{"d_model": 256, "norm_place": "post", "attn_scale": 0.0884, "grad_clip": 1.0, "batch_tokens": 262144, "seq_len": 256}
MLP neurons of a small language model. Each row is named by its layer, matrix (up: input weights) and neuron, and shows model dimensions 16-207. Each number is 128 + 24 x the weight over its row's rms, rounded and kept within 0 to 255. Numbers have three digits each.
After each neuron's rows, "fires after" lists the tokens most often just before its 100 highest values on Wikipedia text that the model never trained on.

L13.up819:119165118117121141118110109154160115111144135129134149171120097131134095137108113105122152122167126133142120145115124155057156188101079136148078082103165123159173166137155076132096117148149140108127150117128144106124116121136166118143109129143155132087129155143094112143146141139131084118126121138163163125105126147089114132138087186116155110119126146129121130107129119193113107101123119168114145116122086103099145178099163149085133111132153097110155092140151152139153151136168094127107126140140133125138136124120122110130120153115151122126119132131167104158126129118151067110
fires after: "p", " sp", " De", " p", " de", " ma"

L13.up477:107122154160138132128145116131104134131151120107130133166169106152167121149116131111128160092096130114105127099159120102125122105126103140124171124160133113143120168158138115079153106105123108157107176130141101149117185110103161110151133151161147112133137116081127120140126137078128083128160174087119126165105157138137098130181098114120128136149106132117105101123100142101140134144099119115121137102212142137113127109129064147124124128121147151129117140148110107141105130123102114135129086123124148139123155105171121171129103146133096095151149133120129091120145147106135146132
fires after: " ", " in", "n", " at"

L8.up53:139150119104174125129127135111115126099178112131149135159115112174114130107168137088136139126110078178092157141114124179130090127124156113100176117148160146135132157117121114133140157140096159073094138139093117150133108131145094163134105107142120140150116093117172127178119133136117175094158080155139113161134123119091116139141115101107158112164134135142169121154093110128145077126115153140151131182117146136118100120127158116098127108181115105104125072144126118097116123106076118084117092119133088127142114114156107115152170152151105122121093129112133165117109117116127098136
fires after: "S", " S", "s", "y", " So"

L8.up225:117094126083143114103106135132137150129103135143079159142142178095096131146140139148123102181140136121121166127127114124194138121092136104111121178144097114105121143101154140091134156146098131158151139164097187166117157141122114171075100077111164129124174087122141125164137117100107107093119100138151112108166154113167117170129139147146143156121114150103096154123141148160114172108093113146140108149104129161138082129118129179139168110172125120145127123129116106108126131107157109134133096118106107112113123140101192121103106145104141105134095105132115135115110156143093120129
fires after: " Bo", " Ho", " Bu", " co", "o"

L6.up1210:143113107183106169138114162114132151105112124105159132131130101109146125146136143127163153150082083093090124096121089141159181150159128132112125079119134124143132085133115097122108107106141150148122172124092118137107159104131087111152131116117123133115170128136132120112126130086130096134105165137121148160132128121121119161151127123108113128095134113140116148128132110137130151165155136181140100180157148145080126142137133111144141117100103154162134101134145128109116133119165124175077145119136109091105117103141112136139113094137062110166120121137162123143116084175146130122
fires after: " ", " O", " Ho", "A", " co"

L13.up1054:120133139163095114156096152111104124113119114082142165086106111118180130116182147136144187126137168129159120118154092133104174130047169136098158120148076155141144155124106082164136098083131172130131101168078138130102119140097163133123121121109120106146111079159130123172121112102155142120117127155117160139124123151137129146181175125135145123157096151129158133135157068099142124143136125118139140115138121100153126146171136096107127116139089099145136127122099149155104134101153113150130119130152142161093132110126125128119139156111147106091123114157102116120157171118120118140
fires after: " ", " re", " w"

L8.up1115:120136108141145139124134125141137138129129080140111107127131112116107133129141134102120179149152160136128155105090102120117085110098141106123160088159089166143127186138123124123096148125106095108106120127121095144085165124117165142176125146135134144116163099133150092114137138134113098160133101160116128099138138153121135163149089129133092117093138155127122133123132122167159130129089149090132140093132168153137167118150121120157136108087146118177111137135118165146155159124128157117108135071090089161122135121085149139116181119142126140142141129148186135110109122182112102171
fires after: " O", " D", "\n", " ", "L", " S"

L8.up1271:132125124117130138078147153085153124147150112123088112152145123106075101149100126108116153106132146090146133135133130140124137159155134158109163149134114113194147143097110135105145131110130117150116151072124164152171127144120113123113145136134139167092140132142129121130145144099150176167087178111144150087100186075112094138137126146131126164118158144079110122111153095109142156117125107117111144153164110090142116141097093104124106080144104145148131127148106128179140138133089162113155139146121139148149139082119119147124128115127130140083124148123168099167111158139177133175
fires after: "p", "mp", " p", " c", " E"

L6.up710:138166143116094120126137094130134135139154103122147148092128087083113139151134117108141123140140091086160127115155150109150150091101111138118125173149079101107081122133144162100138148185154121120155123117108093150133135152118122139128133126126147101154165092113158128137105124089199133144140117122106172133143109094181152128152142112149116111127116127142147096129179109137100107123114131149100152147112152111123093102153144168125105124117136148148127143082087134135095064139109160185096145149107121123157168140144095144125145081111146143099117105136128093157166162135108128152
fires after: " ", " in", " h", " K", " song"

L8.up1218:155155145114120109159157149133116122152150132156106079138122120136129094119112096095154121097080151120121146107172138133131138116137158142181153150131140107149139107126131111091122126112125188106123151154129110153138173146130112116160125119142159133117160138140107123144093133119083153141094134109145099061146096060128111157121120154106171095076169106088145120099135160125099108162187127138152160114175189141138111100131123120136113137121158105172148104125119115099147115117101107121138126175102114109092164148163127129104117137160113156114153123151151094062143162132134147125
fires after: " B", " L", " W", " H", "L"

L8.up419:133071092121157139134087135139152102179117183108079120114149149111147124128137109143150123102153121112101131101149125136133128130108136186055129114164161112112129119117142085073129136161101152151157101224134130104106138133165127102111124117126094119133176094065158130123140151165126108140119160117135156102127130085114119142155141116098114137093161112122140156136129104128153146126126136140111121112165144167154097140144132147157129117148159135116130141103147147109112157127169125134104090115128118115139106109138105136101129127114139131167127141137158136151127080108123167138
fires after: "y", "A", " E", " O", " Ta", "o"

L8.up1043:101141131134141111128127098113106139154120099116143129128095120083145093135160149082137165149121100111145092088128096125155164087128120112113181119119128143114130143134144125151144089106087167110138158109110128116129113127146090109092170103144152150103161119146176084133111130116114132177130091110153168113100146154134113137094101177140163112137149145120111143121129153133093131112068098122093144139128144168157117161133163121150129120080105142189173154114153096086151119109155157151159140131107118129165132167144136113079098144157117150096108117116140160116110132136125144096
fires after: "e", " re", " de", "la", "l", " he"

L8.up1033:088115120131130112112164140074116109132111120162104107110083137121162120122134154091167134144122121127114114132161156149170102094149089119156140133152104134156142105155121123137133075125155114130142113154140153129114093131158129129156106124144151105146135108181152148136104141113192134141130108109125109107072061106121152136141157127130137095123177115112081120132139135137129134172152129117140078148068131134148169150177127139143139150144119128152118129109121093150140126112143173166148148118126099133098132138133122132183142127085124127109110180099135085133126094133126128139
fires after: " de", "hi", " la", " di", "al", " La"

L13.up246:128164165116102110133146133129111104138126127097118155140094148123127112116127112131159096117106084131128117121128166162085101125117134167134065116137119132158116146111127123110151126129108124142099137122093131164204149127101108137136117102139136127163120132133104148108151148102096182129173076144129140092146135099159055123148089103114180130130104158144189113079156162154167084145142143135169112140138105127121120158150147134084153124151119152089153117136145103145115142130098115123090119103110113103131136108126091144107131130139122116155104101148105086152116112146110091128
fires after: " ", " and", " the", "ar", "l"

L8.up521:151121122176109085131151089118126133148110103145131100159165113153103134137138118117129113177080133162145132141144076122149133137136165177148125157109128135124094128102106145128156168108111131125160139144141197132123131112128089107142154128132137139141148105135138125142141095121161116124159114147108116118132133120125108139163118110116104096115156122113139150190121066120174154125105121141137143141119136143134152154155161153127105143160106136119120109137173113148125137101162138160067152131120117150129122052139094111151119108136118123115114113171181125109167103144137098101
fires after: " ", " At", " Ma", " A", " L"

L8.up171:107113150120112126161121141150150170151172121131137138139088079120087105129129139100146105162127180155160129149137152137132150132114132125143153145152191126140161104115115127146133100116100118172120113104079111103076119145110153135121154153140145109126119111153101153090095107130177163119152180143077154125122124105120138118170123166104152125110145141104126137133144138133150094133138166156089127117082111121121125149120143143112164157153102123155108136105136088155135136156139130092181128121117137115144130143119118087122138098104060123093122128097153131147139095080117117111
fires after: " in", "re", "f", " In", "d", " the"

L8.up1297:145133095092127094117125112163195123138200094093133134135128099134105089160140115123113162149089118143134126133129154126145137151109115154122122137166158116152121159122140109126119088145141139136095179097129138105101114142145111136115146168085109110119120112111152162128151132115132115144155173103120114126165138174111123119117161118158149168125144161103168076120132102114124105149125136117157119123138138121166120160117127139094134099126108120124138136161101080112082150154111077159095102100127160129166117105155122109106085113153092138130148137127154118119153155138107198108
fires after: "c", " ", " an", "cc", "re", " S"

L8.up598:123119151135123112141129119118137136100104123112142130156141087139138100160169135108122142163108141143143093125172128137125151124107099136069127142144136109140085148146139122067151115116074142134114096162148121100151091119126086111120140139117132148183146103149125180068118113090155139101121167139182176130135130110128089111106159158115129121152137140164128124172079065159085112117141128135104119136142125114143129145118159123128135116112134115106103109082154112112175119113110133132116106120137152101123134203120131109152092144135115184102101137121122117143162139161165131122
fires after: " A", " a", "s", " H", " re", "A"

L8.up988:135116136120131163095107078118140146144153145149149167112082109125115132138149137154097131177132125099144092111172146097134124136097112125117145113118117155110112152178154150127118128118121177130154126139138127129126128165107138127121127161134116149124165105145130134122137189137126139149114065119150095082092120076159115138138114153177178116144104132127150146137173132115124122114118153098135096131092179141165167125104118118115127098143129116155149108188137122118091151083125174185110141112114110087142115095130127114117091138096155167091100140117136140118153095112129092101
fires after: " he", " de", " pro", " He", "ing"

L4.up251:117089073125130138122125134165121123114147136125137143154144108132126131159125126132105096133166098123120109128133102136107110126110146131118105129139115162094086193137159156148168106117164099174090136145091100140113142110101124123088137140164101164135165123142102132107120119152121124153156135123147129157110130097130192151131129155126121139144118151082142109096156172147128149128108188130118112131113057098128114140149087145117122156116100136120125130133117149114175144121157130110148110143134084157115132095107100151100112131106134166169136158147116103119119173136100145139
fires after: "\n", ".", " =", ")"

L13.up540:143090122160155107135138126124128154164118135102153120127101090105170156138120131159127100132120168105115076122132145138102132135124155163070165080135109081141094132125106153154136133150088120154145155138123101100137125133113125137133075157090152157174106108112146146102125130134190126058134136115105102106138113139154098111141168150148140088122093150131126133108161114147094113147110159136156104129148162095119133123138126125086109160117127110099123136138174116111139124138134124139118137142123150136130157085123115154111132141137082120118116075154094131151178141136140149137
fires after: " ", " R", " a", " in", " A", " c"

L8.up705:117158152155136184131166155156098114137108115141107132130119113150093082120157157083134104126129135148160155087140167092118085065111130115133120148112103115180122071119152130157162161116153122160113105137132137130104108071104143154136136134136098104163152107135097143083131131155102182151083146145112157110147107126114109114114091103099154150149097127155125150124115088138123109111158103089141143179124193118145156133133171116091131118117105129154135127128137105110137098157137148151142145114155133147134166159157105109129101128122159142127065127161138141146163145143099116117
fires after: "d", " part", " in", " Ch", " the", " In"

L4.up624:116099131128144132114126103129134131082142144150114137116168171132112111115105112094101130128120109106152122133155109114126106137151132150122153142119132136120160165107124166154141144070113103123117167131132161129142142144089132143095095109103130093185144111143138124183132158143131150150134123096116128149185138126146094111149128136150149135155139091121134118049147138100091155125147126073103111104131089130101082197129101125166135118138122161140155148170128164122132127101121135146090139109103148151085143158142138097167130160149118132145176105121137152126156162107086155107
fires after: " ", " re", "g", "an", "y", "re"

L8.up98:107129098125165129109118100137106151159114087113100107143135097141169118116146108096161115105109097160167134121122129145119125119176153131108156101118133123090108126134159118120168112122100148141135123167111106127137105125133123131147100159111077156184129158126120097103141153139089110104131124138122131107145102109151114107105135122120108145143108151102128165134144109171155116134155141081131122129125140141121116104099163150124113106132109135161158109088145165073176131087098110134141083144140162118167156137109100119136153140133137180101139108119124156128071138145132138101
fires after: "s", "co", "re", "Re", "ol", "oc"

L4.up542:143188104144145114120148091162147122127082108105078088117115132119167137120104169124130126109113137152157142133132128118108128130142185125125164074131124147157122154120108124119193110108142104085146100148091120101145138180108155111140126115129114115130148120116091154110133110135139121138111149098109110140122143116102140117174061093114110141159138135121147124128119153112107066134142098146125112103112114131147112131156104120132146119116111148144156148111118152061172091094115111109121131172130143118164144153127158144169136142144161157125094133142116111122155095142148139113
fires after: "\n", ".", " |", ",", "|", " is"

L13.up944:130118150161102126138135133158122144126121089143130069126112152113130117144107148113123121095109176149146153136161118112132102137171120135115124137183103120138112122114090119156103139145126138109126119125127113105131115084105143134143113119173079147162128157116159116105113150111102155129138120124136099114129152109132087095153136103137125135138129148108206122104117132124108151142159124122138141066093172123165126119140107155114104132148101146134167123113152125162120121086126149131140084109118146181176076148138095068149110110153116087145141133127120179097088136064087146107
fires after: " an", " a", " was", "se", " and", " the"

L8.up184:134137161132092139123138136099115096135150149117108101147121125110113189196143164116133117177160092158129170137129115064133163115107099124111144140115129142161125136127105135111114135115103078128139155142154139142129119145122138129132145133129064103104098125168119093099106163114116113140095087114145115138094102148139158130154139111123094126095098110135155098107123113096108093071122167174113167122146144136137153118141170135089156137101143111106127123148118098144198148099112157140209118133114130140145145129131137153137101108147139137140129143123114122126085113114097156131
fires after: " W", "u", " Sh", "-", " ", ")"

L8.up625:109117114150122092114105116120149121140121107119106137125143140162164168131118110120139194115067124160140154114158099143127121116095147140119135166120122146145121167103156160146122133128104148100134115126113151099136124093133129173137146160120148158141152103120117130127146121124154099108165136123088151130130096107148118158161141125138135102086149161141150125146118131115170158114126154113180087117139136136087114084140128118092143115112100169159080161133105086163084088128158140129111128110169086122163111133122160078155105151142115131133108116115131125163141123122098172094
fires after: " ", "-", ")", "s", "S"

L8.up1259:120151134151145166144090109072166159107146114113080172161081129102137081102114120132103142121092089106133103173126103157142108114110114115117113135116110085157123090131160095131142109172104128130142164090132133130146110142123140108120119136144092139113171122092176146138093121123165176118163169116163147124124124110110087126150084141103150137145067131134140146087126122150108158150132139128160117106155161105105073167132106127144131104165102108106155112149142114151110118119116155123165129121156121119115175146125130128089167141134150158119145131111150106138168159118146147091
fires after: "p", " p", "ub", " sp", "ce", "op"

L8.up789:099142126125153105134199116184143100120127097122115137129142165124120107091110165100117112180128095119146153140101078112119133116139134158143113113134159152129118111080141127125084117118177133096147178113086149130140107153129121124128088142128084077120126132148171112142085101131166100109110141095189140129122120167124101133149177150134115155101121155155137126116128114189099141128085104121122139100083152126159130167128132126094104136118152167155146139073118124099151160130184146169125134127126113117136127154160121114122139112145147115114098107135112076158106145088118142125
fires after: " re", " co", " de", "p", "l"

L6.up524:097150132094168118085079135163144130113128112076099101135113114143148163139132103149113085155123107127144129130168153152146146131176107112140169123124104096157107153139162123114106157123133137110146132099111104162145135112147103098110126151143125154094120152141130096142169141141169148163127139088117094148064125153133123128176091128083109145124077111107100143109133111112174118161114173131112132119118139077121110127081087106137111147157144104147158152139111127106142127081108141145103139076121153123105158166107114107103137184121137102098131138146174120175099119134143126118
fires after: " pro", " re", " g", " se", "ing", " Democratic"

L13.up852:116106140118120150081120173145125150118134131141152071116132144083139141180138103116119125150142106169162128075114119083129103159149113160134156088168133110124129103150141110129142154094120115139115135105144115158157124099152161105124131159149138137126113121125142117095123131125119123156082177131117119118132147181101149146121167141142128085143100157097109120127122070091138130137190147125141117135159129140090136134113095102120144165106101132106174136165105128165153142120111107151126138106109116086112144098108165110125148107172090128145073153092138078106100130139122110130
fires after: " ", " |", "ur"

L8.up1455:142102168131154151110123129104156106123176142180112155110112140096096136153119171114124165136127136137105160107148122125133085118114139094119128104174122147132106081109125143141117134154137152118166148080157131132133132141153142133115141125133140125128137172147129143160110117144136127126147128060144155141117157147098156096123097110161103141146139097127149107104120094128161139136131173141082108151082127174114126074137177114127149128157146092090174143126143087097095146136112129117103093104187142133115129131115129117078111155129123121146139094128117144166126119116141095120
fires after: "s", " S", " se", "im"

L6.up1105:131133157130110143124190152113153133088140121176121120142166178146141150132121130120153118146138114172136107141111079110094158128108133096109138100123120179142107106144137119125137142174107076137111133159080150135097149162153121108167139083116174144137140082138117158105141160107140134132179128138085113124081093118131079122138128174124109128071146142093150170115149099149144100134144125109098145129100150114192147127126099143156145155131113154159134117113130125107141126120142115140093124142111090132127120099134109131118098071128121101087135107116138101115109191106114139138
fires after: "\n", " ", "|", "|---|---|", " K", " 0"

L8.up480:151127140104116127150135155092143168128089123104124127145166154136126120138127122103158091127161094161165122144124140137115185135183109103148113141106121126152140105099156117149066140135077122129167123148069135096124068143139107143124163126124119128168144114143107118122125166072124121115103094098142152123131092176178179109147102104142139134141151090115124142125138139181092129096146128161114163106126077158098137136100097100114114121172163138153152092105162128139104157098124148135111117135142130104133112133109099100098106125127120167103116151145137136141106122121134130156
fires after: "s", "p", " dis", " de", "re", " Democratic"

L4.up1306:137112125143128133142125161147154145098146183074078124108087134112143173143168167133111097150154106123134104121158115166123120143138147175129163099107131144111160165147206126102146116171175133141136140195139113095096103142122146109098103126129103072124131120156124118128110127112152149088139111127140126131123119154096146130096100144135130120143106138099119132148126119130137126153165103142119105120101118140111111108150099102120109125092125121148117163129129128153139160124151128140104095137126071109113133110121152109168118136090143111144095142146118123096132080134133108158
fires after: "\n", ".", ";", ")", " \"", "\""

L6.up243:123117118113128129148077180089117130064122176104121128089131154092129136110117130125085087126138152122126180063130144152162148137128121135142132140129098118121124183107148111112150117159114127164097100123094175111111123133139145124161121116128127117095159137147116152111178119153085115124098130102115120109077131146105156122113174131111129134138108117094153096182108136096098146082131119124135112121085142125113114175140081073114148122140130158164135123139115128101179111102158121163071119135115116138120148140133147123145139139142133100145121164139138135160149093127090154172
fires after: " \"", " (", "\n", "-"

L8.up388:088108140123153119170139160126140127134167114140130120132132135067123133120116122117109112118072152112142132113136132114125160123167162127097127119111124132118090091169133092102159143175118135101124100151134139147179095117086108138107125126136097125140115117125143137168126131129175131108114166161088108100126130134122085147144179102117159133123144123125143116135100131123118139127115137156136202107111158122088163113153107099129121131109120094133107086095137126111118115157125136147119097129128108143116142106157108075119124107180154144169105122152124102174131157120107154107
fires after: " H", " h", " ", " Bro", " the", "cc"

L8.up1182:116144136095132122111088105111130148131095157124168173132112155122139130081128167138109121153130116104104138144139134108179098183142119133137145126170147106126118086119105127134156085126120137130116075125096125119155126180110136184088134103146160119154167131090151132112166175116111118127152133141145108130112139165091070118141119107103150124136119085138111094097139139117185116147156160123118133134080120160101110113094140147116065136098147156134122134148158164068127087151126132126142135127123143145138148150137110152136096188114145106099092100123113150121157059138152094105
fires after: " the", " The", "'", " on", "th", "The"

L13.up1134:121096175118116166113154134126147084140118143074151123092129115109121095153130108088130160128174079136112105095163131135127157134130128112119131155111134124135125102122170126158135103148126114129163138041099126170146134125121130132102130134153090157159161106158103128152104149139152095161138149096137117168136133151147129105135164135130149127138099153110164160151095106147157133155167108119115132134129116193113127161135119158148084116064146145151129155119149130134147145116102104117134141077125097096102106127128124116076120129139158104108100134119126103114119112160119093142
fires after: "s", " ", "ar", " re", "ur", " pro"

L8.up565:130139121108117117134108101199174089113158105130088137140141141095139122120161138097108146121118094191140108126110129137134142123130123085111092099098124135097133150122106106097138123137105162117143115145137156103106111166151129107124118160099080095120121063136149133118098100136100157107118074152100185130098125138106151106143121127103113089165102114089114126126117092192147119123141118113153120118106133154136122111089106107125162118146172131141137097160130137132147146108114139099119168159135092133110115159103140138124123145159179125140122129058135129165134121126145138151
fires after: "b", "p", "cc", " p", "re"

L8.up589:120130138106122100122148095109138164120129166076112156132143125138157167087118103111169138122115089100130157117154140141072090133127155155157112103169143146148144141086117159148134108107118164141107170102093147151118104087074138087137115114104135124172104072118098202115118093149132159163143086130070095129158133123100089059174139125130114127115125114122138152134132144113137120105193153130134140128109114125144152109109159117125129116142153128127136103108153130157159129139127122131130088135137125102136171091143120149074122150131119131138124105112110132116181150135116129162
fires after: ",", " the", " and", "e", " ("

L8.up1289:066135165128175137123167133112116150140168102109104107147156104155130104103137115123162085089129086158140159170100136160146146156128132074163180092127195130139155134162123140127139140116122121118140139128178150115137074103125088172151137078114139097133124116156094114124132085132136109117132142147119139107103146155104091104129118133099142092159079150116148092119148175139131122121133109127112127143092143135111080109139130091137150152116084140113114126141153177137180107113118144127130150120144102103103107121139138149136142125165141155176096133148091126162177160146118085155
fires after: " M", " F", "S", "r", "s", " D"

L8.up1153:094131125129122140118162120094078113134143111129151121135051110079148117167130108128148108148167128157151116113162126155138108122162110138135134083193089130069157121158089158144116141174117133156168127138132132108161123133136138148143153145127098122121136115100111146147109117096127123123068163133133158099110109163123099123130166146070162132113117143127127150143125150160105121105142137104138171145036114115183161082148130133155119115141131116128158116162131123127137133130146149176148169160106088133102152113139137147101154148131131141128150091159113109146085138110122127128
fires after: " w", " Fa", " F", "f", " f", " W"

L8.up299:130129168102134114106138100087148143086083150126116123166159159143115159128108126167090151131137120097113152118139107129189124092126159085128123138151083115181136130143141166104141135129126133130115155094138114156159087154108081151084129160137161103154131134068095131171138102183137097124100120126092123128103133135140077113194123158149153127146112095140128129111148136125074115140122117137116124139109119138132127117117119111096144106112191103141152123098153125143166104143140165161156167132106132124132122108104157149139111149077092134128101139127154144080176188150091122126
fires after: " La", " J", " U", " Ri", " R", "ri"

L8.up1051:126096149107151136121116111145134134168121141126103170097115106095148149146147134114158149186075164151097120169159116132103114160121101125140146114147136087096116111087112140106129135112092128139123130117088110123093147121132079159137108120110110105137103153173120163163100087105162133111130137166168128125117090120178140112100117158129116122148096106100109119163142115137116124138103157136125130127126180105186110149096167134135105138150096119152136171127140160105153112163099124138125130153132139175128112121136162117137147119091085132134138095147143100120102146154112148105
fires after: " K", " C", "st", " in", " I", " c"

L8.up1529:147125126131106111131111137122136103118148138082070157141135156133143122148079100121140149137139128097167162136167121156081144089132183129111130123116159118116115137151081136130132115130132133085116122136135132131140093120117153130138155134152153135121137172147128101119076165125125173095140121135157096124128114101150095124093075100126107164108116167115134083121142125099146114119147121149104152139175125147088151098129111182132114127136140139137143116135183124129122160135185159149130127151133088089112099120146153108142142176131093087143109152116115175085138132097170114128
fires after: ",", " the", " and", " is", " The", "s"

L8.up1229:080113100109114198127111133108144140121122121159092092100096156121123109135180103115101126142102192083142109137148112095125107138139100153095161119141169118119116127145119130134153125124135093095120098124136112135198128140132135143154134107128083123128109090109111135120164142140138087165143164103137102091139127152174090137116138143080099137105116155099143082128127144120149127128163195096069162123105135103115134142144140116136139129144104138133167114119137145156132099102096170150129104137114148127086157120112135122153142126166117156124135167137107131119131102133146178124
fires after: " ", " re", "cc"

L8.up1268:121133149148140118099152115091135112134140139168100144131127123128134146099140136113131085147117144117157126096124110081101123124109148087102133130108171154145108113153108171085154147135110135129136117104113130148119090121092165163098146105101146143120129082126067163096166113096165155106115183116135105095134134148133129099104145130113136115094131119120104129137128120126160085120177115120113148151111108165174103158153084125128169126141159111159157093146125092167092177152152113119113112111128117114126142115091116142135101145139167124141127086166160161158167104147111163121
fires after: " ", " In", " in", "-", "In", " E"

L8.up1193:121110137142174106127113166080116137121119156145142167088106139125140098122109129116136064118154131102140128112144156126107145168188150100170133092101115141118145104146098123146145133100115114149128109170156150114133142140147162160139136147107080120115148121123149137187163124119183113110123150127101092081126085098139103147096112155083145160110123158145169133126196083115136129081133122112136140111172135083092126146107110148122142134158104112154110123141128144153134139145142134129100129134132115099092128141139082147159119139099138110140113136122141132150126086124097115141
fires after: " Ho", "'", " no", " /", "ham", "/"

L6.up595:076140110094165174113126154152175185118138093137110127088146117126162145145118150120092107160124110122150139130149121126094097095117132147113107142113163105112154113155146144127125160108152163144157112098085135096124155114125127145125139100125132121104134139126105129113137096116164125149129119121130153101097097163124164131124134125129097126105089179094134141162072085114116143125182104118125131131111171145145156188132083098149156133101116132177182101111088107152129098134130080117147179132130133125105143109151120112162139186142120144118168103150147144122114149121126109123
fires after: " ", "\n", "on", "cent", "emb", "\\"

L8.up373:107127136103076117106164154147126147145080087122185148140142135142144130172171109085129104164130147132148139096151129142088113143121160146125159125092098151129163090133101144110114156102144162142158098097109126125144137146094166117139138059147139117069117134117125088122096143120122156139124109136154156141117135125167114112167158154126201105105097157141102121140174121092147118134150143116138148129129124117120108114160127107122140134155101147125091149152083137160097130133104150143169098142093092171102104165138143092140132131105119159153127119129084121107094108144118122150
fires after: " ", "ad", "en", " W", " con"

L8.up517:104118143144126158123082142106140132110176135138126083155100125115142152162163121143179155161116137175139095145129079123107107151208130121104143102126152131097107132147125094162107123138132154125121112136060108126133099122097165123163124153164137146143146148140135139119132123144114110109153110132138149156133141105116131136120134110120167109134097129115134119101164122165101113138148107149140150104162131105126102134125096093127170200094095123131143134143118117110128132097146098149131137105152127103138087149140121131141143159145089135094133094087108166114161114182166126096
fires after: "s", "p", "g", "S", "N"

L8.up156:096154120118120134125133130107130111097095151152119143146143133123097140135156131081131134098102134097163142082104135131127101127132145166128140144096094165151118124103143105110129130103149154123171092119124171141112087101128155139127093121145109147170134123124149151121183123105143129112125138109177111110107101190113171140143148117111126136149112126132147143119182145181110094138187137147126128116067122115083147140121136169166098121145123133188142103136105118119112124133102117138144063104134151137134188083123106097127143169109166117105125119120160145147131134156126074121
fires after: "s", "th", "'", "mo", "at", " Re"

L8.up394:127148109143137124128112119071175153089105138086130141167134108086083147120133121093120100091102141102149177109157092163122135129111092162145143111117135146137123142116172139128168102091111119122132141146171205129140185127117176137094119130096163077129138106126126124105107157151123128143185110114147126124140110100126107146144075105146128142167131112150141130117109108107101118139135140117122150139086153166141121090102121137095149144118101083134131119134093120121131147129143169106136099099104181122113123151119145095131096115135188111127135139105154114121098132190110143157
fires after: " S", " ", "-", "y", "S", "c"

L8.up554:155138066118092161151123161122105126103124109163152096103152118098160155095141114118153155122124129170107133130110161157144110097096121092121161090132139135163133102203115114115116101138139107161175128153119075139076124161141120149108148112133090102140100164077099175146109114129113142113092141110130105100177117103122122148071145161107135120122130133134136108092156148121123153131176131105122123111145102133117102117161150097121156135154128117154161122089119158128147151106097137154141137118125078160135126124141128107107125178137114142144148063121116141107087162147091113117
fires after: "o", "r", " was", " W", "L", " f"

L8.up436:162104127118127149137145151180138105139098144130120106144125111130137157110116162126119124142126196117135150131127128116136132141101124133127178139106146084140133146059128122104153106091125152152148089134143087121135146103088159128122112119147079139158129109123119093129143124143143149125111115109128118073164174178138112116128103092104133157160166146127111167135132134114090090147140120122070128118064107114117118116120135128117130097142108092111129170097160101145158139112131135130139140092157141086146137169146115086141132133111121139117137105165131147147146089141168083157
fires after: " in", "d", " of", "n", "st"

L8.up166:130150171115170161109193131162157110170109149134140103144115095156137146134141163118114141129122113146092130111135130125134166110127129099153126094125147097129169144164148153131094081136130158131096101081110150112128149162114106095121149118103150110167154131121134145163095125084136161147091103140158149144103116124111125131161165160140135107089109160086072145057132130126092125135117090123157125114145102123154144067108130154148129119123153110147111134111144116126108136119156096128145132164105130108122177079087143139120127129129116110130149178156126119100129106118138172132
fires after: " di", " La", "ri", "and", " d", " c"

L8.up92:120138133140112101153093156157177163119182127118080151106146104141117067133137086135151160149133156142113129117140148130125100055126116156095139165131130145116127103119083139112081162159121148154151085122131153115130141137116117086136167160132100145107123133108129157108167118137132150119147108115149126180179170136097148117131118142142115099135131142130140088092131119099103159113127143095131165134114130134141147093116138138116168101155096132142139146087105109124123134114162107141095148090166161161142121132117145106126163127103127173141145123091179134133168133134109156094
fires after: " A", " an", "A", " Mi", "c"